config = dict(
    n_head=5,
    qk_norm=False,
    batch_tokens=131072,
)
MLP neurons of a small language model. Each row is named by its layer, matrix (up: input weights) and neuron, and shows model dimensions 160-319. Each number is 500 + 25 x the weight over its row's rms, rounded and kept within 0 to 999. Numbers have three digits each.
A block is one neuron, or neurons of one layer that tend to fire together. Before each block is what it responds to, as a language model described it from the Wikipedia text at the highest values.

Description: List-introducing connectors
L3.up97:484541505533494501443498471515463490520531468524488493426485508486476521483528518501525523466505539502459506515523521499454497497459494457502493471492485473493527501503480512499519504532495479487515519529519513523527489545518491496503552519510468483478557513477500495476506489514515504533525473474523515488449469478522510495449540498514489496516504504469522490497504507521476473489481482533473510489503480464492535543501514467481457502578465485546524483543503499535512499454492451
L3.up285:486467499543482472502504475514473546498529491470525490492487520534486488484498529526524495509497478510552476496489491527484514491515481519510502508477499486502536537508500495494439476497517510482505513508502452474429521526527504486499567528447498503473482529507518532519496493507502504499512468477537450495486522516478515478518490487463526549512517518514509518503483523488512509515531499530483462491480494514509522543514524556451457452470510487485532483505532468487523482493483502
L3.up577:458535456564539481493494506507499544491532489492555463444434511517506485509501498475497467524518476521509496495504485485525503477509500470467475505478493486524495517509511513529491539537474483510516472506500471529504488499461466559486547505515532486490495502457549488486489508494568507492515486496479534487486466476490457521496497534515535494538496507481484478470474549474485511483456517496493525457551502528499482527461497498506470512491499550452471452486475513527489543511525482
L3.up628:479510496499483505488536467461478477515504534528508429503448470523496516510504491506523512469506541475479509558526472535551497508528475521478523522508486500508563510496484498495480476511486483486497519501469501478517464490510433493474509469492462518507499502504472537532492469540521537526519514486541492467459475483489498490476482437484481498476497494492502443496524483502484403485437493448523501454495513498487467523492487512482477519491486523494507490502516519551447514491508523
L3.up643:482541491527504529486448527519476504531457527486528501434476479491479482494482496487517537481502464509505561510526503521509514480478507526453474493525520499523489489505456504481513532483530531504471488532493479448526544518488455472499491474465457548511498469485530494515486490498535495519501529475542530477502447489478516463511543474462523537457502535488477529463485496489502508472528501514511492472506501477490490503511491509471494531496500479496514538492533515473477487534499496
L3.up749:503495498531485510436471498452493527528500517539468505527483459495478496531473459500535519559488483509491453482568507513552515519510546486482469497508455489542501552482454474438502492490485513509463506480483500514503503482468501511519516489481518504506497494533525469487452537454516496513473491482502498517500510467486494468537462474536536521506483529472532536499504463504531502467529511507527479494476510503523476547508506518489472525504523517531527463517494510503505493508490526
L3.up757:475494468468496499507513452503472487493551501479494455492500502472482480462507485528519506461536530504528498530524480482527500492508545511511483522514489485508522536479529531502476460490459521499486538506467441466496515528484514507482503462494501484521498521486546488566446530482501507518517488476492483509515450484504517449501533491460476510509494525520502482516526496464497475490488481542505489509538521484528511495478490505509530493475528539545483443484498463504466512506503479
L3.up864:487536518507456528496447537488521519479542507488535454482490482527510497493521477486491521541473456505500492510523513517535508506458496533410474503494506492506509509490477528518485491483487472519516549511499471481499502490540487502507507497516518504523513481538509492471471523517538486500511534510501490472529481474455497466499511469522473468516519448450520526493473531501508461521525517474478450508499508519488472508554504523489502532466494484518491474471489509498536518490478468
L3.up894:536493470478472484483546515506510503547496452468503444508496488507516486462492536500480526489496500478534512517510485505514507489495469503527534481479485473511466496502503532486516501500501508493531540526480502477502478467513499493507530529482560508502498514497474497510507491480548430507475529461483526486552464514485468459505526520519464574498513510416501472503513531542487492481505534491527506515522516521513494518536502525480531518493502500483534470541515522517505456482498487
L3.up1016:489534512519471495483506503504486520511482471521489518523464502506511507461547479491506493548532449502515517497505468495543513487488487507514554532484525479525525464467494492501499479486506436513487501528505513531470489516506535476533509527551536510555552527533489517500512497485557534513476483549483480532551506527496522524526516499496573539516487534472486483491478502528493530459447527526528519520517512476486440504469493443513476532457528482556528528467491513481476477486498491
L3.up1054:468495503490529521501486487532485481458518465499519427469500478486494544460475560511483507528435491485484490467459486550494512493507508531494444500507499487468499508477513472506481528513501520504464503516500513506444476536497487474518524515534475483532480434507517514548488496501541491489521491473425515513495504555522487495458494518480479539507491492484540541521505474510474496508530456519488453518486467523484476535516476503521505508457489493472459484509517493455476553504507530
L3.up1073:493494501500514516493475494529491543504478467506526493501539502514540511554516455539496497482518505475478513495556538496541515488492505522476433500490521512501520492488486498506521503505515498459476493543495478460496545457460490539505569502446504451522523479463496472531499518463546513526516517533495535498519470531531517486457503440463507490473501505516460464499478444533516463482512521525515511509525483476489489550508528533489525461494523520503500485480498497526516517523487503
L3.up1143:500467492491502494461534533523521543469495469493482499454534515517480512496524500480511466457502492517488487509480504531560550465487519494508496467487484486518530463504489487484464526522478511516484517507546473535482496482496484515503504472525509497482484469482533484553457488543482496492486540502475509449502491525500432479456484484534477483442483522492469460460488560487463526486474515502489481522521478465524525520502492469522532506496516484472506482532475507511491478477555501
L3.up1185:433475492513492493461466496474513567458556442477542483510517494526489471535502536483518494472504515510496476526517499522453473506494463543468459505498479516493536525473473517473472491521487462501530504483487464516472526502476503520491500513469465532513521495461502496529498477486554475540503493522514466457522475542454538471459513494478497521544531516537464483471508484479521515495488533509514510513466523533468475465516487504492534511479502481477513487473494496506485522552491517
L3.up1192:522486528524430526494525490486472516493484522539459478453478519493530459522552509489514505479540474481509503499489489540474505488469509505480478476533491470511522512492492504480489472446507484512492553562515498488524490506527532499524503510491484514496536457516547516547480505539514534534491524559496487510518480508472491447475520495467516519476503504455524498525487506468502554507515452476480505508541497462488458484552510485510470542444539518464479422486492501493490483492493553
L3.up1258:467515500516549514472512539485495492514520508453495467496457491454499503476524508523463449471512450540551474523505463507493486478490496548493446479466481520512496497500491531523453508510484525523483496496523488527493497497499525484490527506467497491499508526443480506481510482523487553515516490479485494489529481471478476490472527540516493508506530536500489484511496472533457505508493458537478519560513532511562528525522497546555478514473521472565523477520509501524528506504492520

Description: Surname completion tokens
L8.up75:472500498474514493550506485496511510498487510526509471491503524523538446496524531509500493538537502478563442492504491485498482502527514533490452506512533519503507554493497516531477460545480505476487524504538499473479479486498510471510450486509481471508546515451487477513493484512489518518422538486456532533467496498510463468529475494487512501533545514515471512519467473500476489488513542510515527518474502513523524458494502457500539479512468510499514509504474486510489531468507483
L8.up197:503483513446507547560500491498502520476506501513477448532484516490497465517532510478533528514527523513497451501486511459501503550497488460527443520456485549531504541530485453489455514513528481473521514487516494471513484474520493534477506519516530505451493499491467505502522459507476475475468491513477491478535504474481502506478543457512487488516511477521577509504445517515520493494512464486507483499476551495514477547522472492476504515471510497517438470489469486490525482488511528
L8.up476:499479475499532484472521494476497498507511518528472426527465502505489464500477495478480460465521530456502465529461484522497491498480510513500472470457542455514494522518441479524491520489545481496509500505512525492519492482509507537504490501522470530550509506544463473490523464525474515513485520504511482508512533508478523470492481495528529491528482475478506504436513457497522510473509538506483469521505489500484470467523479511504515483481482483513524511499485460440475497542520506
L8.up809:550501512454515481517536524463506514496556511502514520503486485510488493476492505511493496511537548545544466499522525512520557504502489489505441483541470473472521528492521526572486490482440504548440558497501509508537537477514500470486507489502507513530445548514458490517460490513489499474495498527504510491498464504535482477479446478507499486542495497521525461459502503502528531519468476482489497481507511461472516501487486505518529531520485483485484532483484472514509507516482540

Description: Second piece of words
L3.up164:546489511507480457518521501503501504497475497543496499492528480479487466494499516482511524486526513523525453509469489484487524523502474490477512544526527517511491508525502521504511487492473516475539484484483512536523491474480528535508512512492538461471530525454498520471524487524539526492542533487550464482490518521486496486510491523467524479458502564481506497450540515502528463499483484518487498513522496486521499488562521454475486458470491494497509486466505448494519551489437489
L3.up243:485479498501495491527490473523540481543500529478539530521536473498458504474510469469539527485504474523502531470484522514510461504497505473488474550471513515487492485481491505470527492489493490495522510541500522522506493523491511557561473482475530502516481495503483527484504538492481494521452542528492504523524472479465534494510524511501516555501468522514525477464532536492462483456520486504497505516509460466473493527466458545483464518447534543534499532521481486492483510492489449
L3.up250:520485536458511487469476436514481509528499447539528548509509493499536498498517546534494516518488527489457508488508485497495496457526480491478510485510534501480493504482487523467496481488507498484503513516499487495487512473511515535500500520501492491510505482504457494494507475522510540509541545501546489465455468534494497503510502511473489491498516503464506483485488461477469532520517502496471479486490493516480518464475452524504495518504501501509530497521476492476498523492498497
L3.up314:492484461489523540520469490490499508524530492511497548438507500521494514498491461491518530503500489525454478495463508510498524492467479482446484455492492517487525503523523485541486487463478457474531524500494505510485525501473478516474526501522527499474506508461464530467550484497495453512497527532500499485489464500534526517520495478501525505496494513448532535461455505500468541510515510492500479452513465484505509541518457560524534443524457482515534497497543526481492522497496499
L3.up335:495463510505511489514502479505464489505510511473517506506471545476484500478526469488479504492527511493476500488508477511522502490535511541500518516518523496502487524498532501524502507529459510556469501483495497481519498501473513544555497536512520526457457492500511526503484507502469468484526529477492489498466472494476483484493490466521497507488445461478470486535505533497501465486488516445542511524524496485534511505494507556507512521575459451545528505499502499507502520445494505
L3.up498:477471469513499500510529543521517476519498519492506511473500493490503525455482478504543511475465465480496496495482488506511499503546517482487554518494532499465504501496511512495491506545485473535494493505475469534500496486507527497509497522527523523498506513500488486503503489472518529472506538480426525461551485492472508520558504510525502494501501482485498492528477523480490495487505479517521528466497504515516481504494468545457468490540487467521547477521488516456554517518512483
L3.up731:503494521498467538518510497464519480472485499504462497491487493465513520528446466514472503470489514513529488462524537525572503506506470495488472551508519515547486497530509482543568494504488481497505565550539496540489502492500483545546463520500528500494505508497515553504479504476510532520465466501484463521463533547513546475504554462560527516521536511482504546450463525488454528483506512473483498498539486533490546519512478474498484535456510492482508514507480467489503490484489492
L3.up745:502505444486498505508508538509503525522524519548500495466479541518494490528505478534488497495465563498509531476504530491488495488518473562491528499461480485482505525491476516525509511472504458574482485495504530516480512530516485517497474524516524520483492485498538530581521467525496467489468507499541525475538505514501554513526493477508480473488483526514494514483512522493532515437470504504528471488510500513483517510523492541476489508474512505534517545512506482498486499520502455
L3.up844:504503496528521530504517468523490493506523500587533508495517491490441488454424462507511535504499495496494495466478516537463484512481506455502500528511508514521522521490476466525536505512466498508510526478489450499494521517485461478525480502502538538506488495477494549502536524484513512512449510497455483491461489509500470502503497530487519503470498542506509463501487501493511477518462473491582489512548517527505572487532480499475492517509497511447517484559488506552487503499456452
L3.up883:531484515528487522521500516529505495483501510521460482496503552454519526506512507501493520536493481502503479453495512515463505497473543479474471510480547490533515522540525486479460507529474498545516500457487469488527525493464520556503533499500501524491474521464502499518474486446553479517474509504479468493498466470489539496508513491510493526476487514532516514493498521502475522499546472510512498496528525529477491513456517552446498482471479480490508500513511534510534486484492508
L3.up891:476509516479548450477480481525515531541481503486524501490498510501490514494482487498497513451496501483526478507506496482531484513492466539491473481487498482517519522502477477491469534522481506464521528542512457509482510523464487497470559528470518506484503476471507470524517482517488496512496478464498490483496498475467550530497494480508525489556465528475493474525512545500492497500506518480471487449519518509467481577532486547500528526501493471503543516526468511535497501494481528
L3.up895:511503470443506549450500495484472421476514493461535500497538516523468514491520491497469533482503502503450497480477552475523463502540499490503489510497520560524513522478500513486474451492523500484490527468515551544512521486500525513520521502504451548499511490433484469507491514493481515537487507461502526503491463530498497512529506444533538506519483495487504478550473485536490506477500506463537505521515502490475523492499471511440483476444525473484534510513483508508468506466500471
L3.up941:505520508527527534536523502501529525519527518507494518505505542493521496554463468468484528493445534540438492483505504495520541462521524502488518543447566509491487502541503508529514527483515510509494497496489495513503500505491517516502495495483541474471498490475508465476481493463484495531454504504504488497500438485473512533488533467528522542497446527534491514501522494528499450516499492491465475476544479524491495517501501537478477484507488499517482492511449490496506500510483524
L3.up991:552527514495476511475479489448483467535538482491508530477527535486487492479521511500508528518494443551509467474516529479481501489470467492477518519499488516490492488512484560521508546495487505511550460517511500554462526489492497530487459498526514467468497520478553527507455503521536479531507463470491532487505490526532493521479478486563460478546473516459474516506509505514507465537492477485476454476529482514477511548567482520477524510526501493543508475491521523501474527458549510
L3.up1172:489515494480508486524514529525559525490508451449475480525510486498472478517488512514513514521465469503504533514456569513502472521514516501508502504489565507502471513538500507515529464507501516527524527487509473500481522485465497485519544487519531458447465490443476534488498531563496453521502489508510507499534485492491544483512526482481514491494465527545505532525529517453490506501490509485545508513542533513543507497490533527488484492518478532509493475493439470518516498509494496
L3.up1194:505473490453451521515490439494535533518509486514503502490530516519503467516533545529453491514489536546511475554457482512521493470518517492512501501479518490477500528572492493556536481474489477518483491482480502519505508477497514532523498480484534459510465499493497499508488474504488529511496523493571473479529468521530507503482491521487491497515484507479495478472477511510523510485496470489518508465540475469490504448536519556549500505516505500503484527493507509470461500496516574

Description: Comma after noun phrases
L8.up95:505452568490513529477474494470512544479514490462494496522497494489487499535477497456459491521470501524493457484507523503453507492492500525502488524531532505542504512431504498491501523502533448538489487502503427541490491466496514439499510555519530524484485493490522496517553545506479486525502500525503521484469520468444488498471434473491515493510509541501514445486541508482499522495492506502475519487483490483540536518498487515518534519460473511490511507527498522521502488516515504
L8.up441:522507480462485519511518533556458494482495450522515471508515515518513501516555495500497493500523522486538480456518567475465456509469507496513522512460511539508494500482501467467514507533485461465476458529505412493513488546494529518517527549543501553550493485498523483505502488483476475524461482528476489523506516508461506502455535516503499558542492519493482489481505488483482486485454515510478472509527579441529459488488480473503524485514506512474510506543448514500534507496504521
L8.up961:521478509509479496498502514518501505535505479491498535502515516521489499486447495486499465539517513517511521508518522467495517481513500532481498520508547524534533440465526528510499479518511505522494512475509437544485430506470538503512487477495501536550527490479533456515472445523462513541475487576449508519521495494445503531503491488520505495465495500537463479494491512514467531511458482478499499493525502485502512510496492503542517463559476496488525482480489463473473466476485488
L8.up1175:546506514544476495529481488465534503516486454507508485502504487442464530514513530519507493549488485509528518467521525502498460510495565507470529516510506475498466465491472508508464474521474533532510481458470501524528522482493483500483502464536465494499471511479507519524487457507551459505513502570523555505495488504509467499488530494499484483467483469484503531482518511507468518522503493506515487510480459526486507462492513495482478503517537511483464522487465560485525476482527535

Description: Foreign word continuations
L8.up44:462536507493536467503554472452511451487485525476475514468462533504506477512481559526516500535514498534524485457486495468530460486484495513500513475540523460479482511511513520513523463512502504517521488502529464509516517473462496504522490560542476503517531528468471506530496527498491525538546502491504493511479495458519504500534524507498476535453503493476472477541523476522494469494499439508520440479522471489445496531499500512453492477519491488475524494482535494487503515488513491
L8.up859:461491476491498525461498530518469500495500509532487489495505474480472520492517548532500530498534523523497518478526517506464517514509479546480551509499506578516517511454468508494491532471533494493479531481541475511495481491470511509521466467484493505522515493512492470494520519484503440506515459478522491477491518494536499487477473493521481499442482539535542509503488500517526538469499480526484504485523504519458472487509507478509481478475513507531477530505507480512486477541508469
L8.up1159:438485519528480490505534536481524494512462478505480491487476482542584467501518531524453514505512521484527502507506510495492481474528457536480530480522485513472531511496491501515498471517563546510468544452472511525482506495493541514541505486525496481510503521492504515520498496457483476476487474527536506477493500469513498507504471538504510537492475517479507498499527487492498587488503474512538511490501529511494474479537451484509502524493480496444493513517537528509457456498516461
L8.up1259:475479554453488487498521470494467521474481505463518480513556516524489529507487525481508528480536496526506455518464513462520469519497499533465492477515488468522500506503481493499452526485480523476559500511497504461499539524490467458496485502462492502495483467513490476520478478481485483481525490490494499442463542509482479527518456512514519547503510568490544499504532480549540504562505501501493480476478533484495471495586466454469489508494495545443504512525533459501509461468548458

Description: Name pieces and "of"
L2.up254:477512473492474530472449500482531520496528538486483513521507499439477516482501520518522497503539536486506541462479494542532474459506520478457468519459498502475540495531482501489478464574529510522484523543430492453524527509508469458500541532495512530495441540522501505477557522479504458514545514510536447514519480505508522494507532494512517525481523510485521493506529510470498515477470539433512470489535509518484520512502489486503487487512460539458508451497525522494497507498513512

Description: Surname final pieces
L3.up66:503503458469515498513483463473541489490459507472509472542553520535482541493513535495534548467491441490502485517491540512492536481484524502525482463516524505540469519489466492494501501484439508542503534505533533507470513503482498529482493477483469510493506561480477502474470522467524488506492509478469491511516486485472498483529540468477495484569490483507489503497479485466521518491509446488484512530520503460502479551519513474505517481493518503510496513519522477534475494523492487
L3.up126:494494483525482483491481527505483495490531425528544479529496535506527520526567495542471496497494508529439486518509511527498493471483474503452489491471513508494544562505499487522484497505474508499501510547519484490474508525476415516519500518501523480509504508503525474536515461486517513514495543438533471465518493464517497520495485474481500473497477540493490496506447494504521541500550523496516522476509511509497476508511484452501530515479484505494477492511532473510484546481515506
L3.up185:474516510489532444484531510490504510449537525541516504519544493464496506529498486528492463514504502485538491485532474508485484468496532500517454525495542474503503566518465526494497472539523502517489485463487541506496505496538489488508468511495464475491475500475483434468503487478502485508499488446475497483503485459524476513534497491481510496456483518477513471454516509500490486466502454556507510531479513490521518485490546451555509488510434496520483512502531485501493524459478490
L3.up255:488501497477505418512509494515542491472510505455511489478493486527547510543501473496479477521526495503482520472526545491508488477526481498474476499507486508511488487546523493509528497549440521504501463479577551534493459550454506529484527518485502487488501525475482513531443514539508506453510524505482518493504535530474503505496519478514523507477497507496482515534484473486471516435521508493459505457510515508464487446519523514481469489537518519540479521481486523434510547451484526
L3.up286:481470505520496459500490490484466529462494551492455512505542525516510468510537482497572524483508484488483480516506506502501500483495516485539499490468533500535488528507455510499531515520484514496520477520486526537465510496485483502479547511493464506477545508483480512496507521465517507478496496483498467566526499544515478455546522464516491462508536507517535503469535531516466528506479516519512511477506519492491440485504464446474499509481517538490482513554511502453483472520498449
L3.up535:510517477473506499524495508480488530454520479491511489514508469519563479560539524490487506462531527503528476477490526554463493474503519506478477529507515485522494524515503543551520545505498482467541497526556509501547486531460495542530439500509477507501526477504489466495524488540533522496491511499476482511534511518495434453449482503469506516483522503495463513483500516509530565483511505526525509479515509435504485521464503527552466471493452485517458476457486472522468539501490551
L3.up657:449549468526467493533496465465515542524454530505525480538502547547531513531498522527505512529522506498466533491519495495491542467532509531476463524555480504500485510523506489475503480522478497466490502466507507525447481483492490515519485513501528483491496508483470454499502463455493499519483495462533497468525452494514471506480538506524494531533463516471497514537453500480513505466510490507487474482480499500488472500536526527510501502456526533550477503482494493507472527497490523
L3.up664:533521494485490483495496499482471501492482509490485472493518554522520484518544523502531492508483510475490483508505473483538497491466485502516487490503497461524470531533468501511478549446448471511463503516482559468499472505487486546523482506501472500515505499452493495523465544505477491558477490487484491535539536488470512540514510508483493504495488503495477494473503541467521499502493484478508526507495533528487497454526514476558499494534451516529474468483508484512492462511494503
L3.up717:478521510486490443504513464512506489466460510526487462498537495544484503481502475542514511504510474470497491512499515509483499470488505477495475529500507519509525500537493462552516492484526524488478480494507530532466493504533501526478527496476485466533510466473490492449491535464515513498474488521465483471480467486542461514514461491514517482497518548461499488481512476533516468478518529513518517484495550486484433528513462522471484507544506514522471484523480487489481535489517518
L3.up937:466502476514486465551510512511481516498512488538517474536541523552476501515468554522484494521507553494505516488475538477488511449526503489493464510573512485521510519498477522482482500556459515495517473533496497513480477513483491539479490528482466471504512496474514514516515508484526531524456478473507494487505470531497456537493508479490489528510469559489520510495482533495523555466518459520548503476489526480527466449489540474519536481491451510536481516487529446538488553454513510
L3.up978:496504475502492482475488517490531480462437502490507512510498503520468494495455495507524538449511531498494511509490537549478492503471552510497487530533515468541492520477523505511455471522510503491478474514519497481484485468499526531490481489492492526544530446482495491528509495503539505483497504504511531494504491488504492525472547480504502465477502479521459516471467545507509527466513479501458545495495495502499488492492517490489508528505496518521468466494479462481469573482500521
L3.up997:517543485469515492514517505506512528449495495485492515508516497537535474511524532476473489490533535513484478467531537540502499469547496524501445518520519479523500513527484544528478530523459455496535486486557474489512491504450484514491452495510455514468492510472509477534516537524528496485485528504475510511544490484485438500496490490477481547482521522464490525493467519512551525460524510568512496464513526473495478485526507474549493477474442511534461524489489469516498496476498540
L3.up1010:492546490484485507496503499521485530477502518477519479481523467511500502512516531523466497501537517496536484492520569531519499484524528540494457503484524480540525512511473539530524538493494463489504509558550487526524504542480468489470475506523463490505478530509524479476476513514528473479474528507519486511512489510518439504497473477485481532499507513456464495469471482542519531462488495512553496443486522488493468519528493465533474514494427479518483499450444474486456510487466470
L3.up1014:503517489506510525522469462524515494500498468467537536446526531476491496472471481515498517525501496510467550493504518524510464501481503484484470541461503510521522511506535502514502433527497483553504480494517510503492492525461459487536546511476493498493484513457538525500511516488495528491501508494499504507498491531534516526510525471508518514494461501500511522487498495457479483470483512507475494505506499468511510485523488490489497486507497466515518512498523474539507512495498522
L3.up1066:458499524516499528547493528524518463470476515479495526499523524520536473519526487448502501546460465466497497473486524505511447531487524496466499490522489519462482500504490514526467481487483494507499540503536551518507499482492556486504487517497471473497562500484482495512493486480490483482478508529494476494524488501488486534529564464539529534511554496535536544492487479504514491494536526484477507480542482482459513523528480503536475497525473525477495468501436464506505518517519506
L3.up1269:500492475518482524540486478470470484458487484527503493499534527529496512508502498467461536522488490467495467500523506526515490443533502491449505489519473538547481536502521488432480499461486495530494505519524523502474522527482493518486518510535494489512520487463456542478481490466481501501523478475512507504478493469585517494519494519488493506544478503458438535471494498487497491512535490502454516490556535479487527510513516439496531507512505520516545486514524473521496461456511510

Description: Example-introducing connectives
L2.up687:463470489472526544492505533492478499486496496527466470502529476510503530501540531520503483516473524515459504520521501543529506452477466507529513508474534471510526485522500487511487458529514513506457504456511525477499513520520488497462514478509528499548506483505499495500459445486504530474474485559420498468505571511500479480491545494518529516473563512464512485509502474487457476499496477490518505486540463487497475497522528523480515495493498533492512495523511498544510505512491529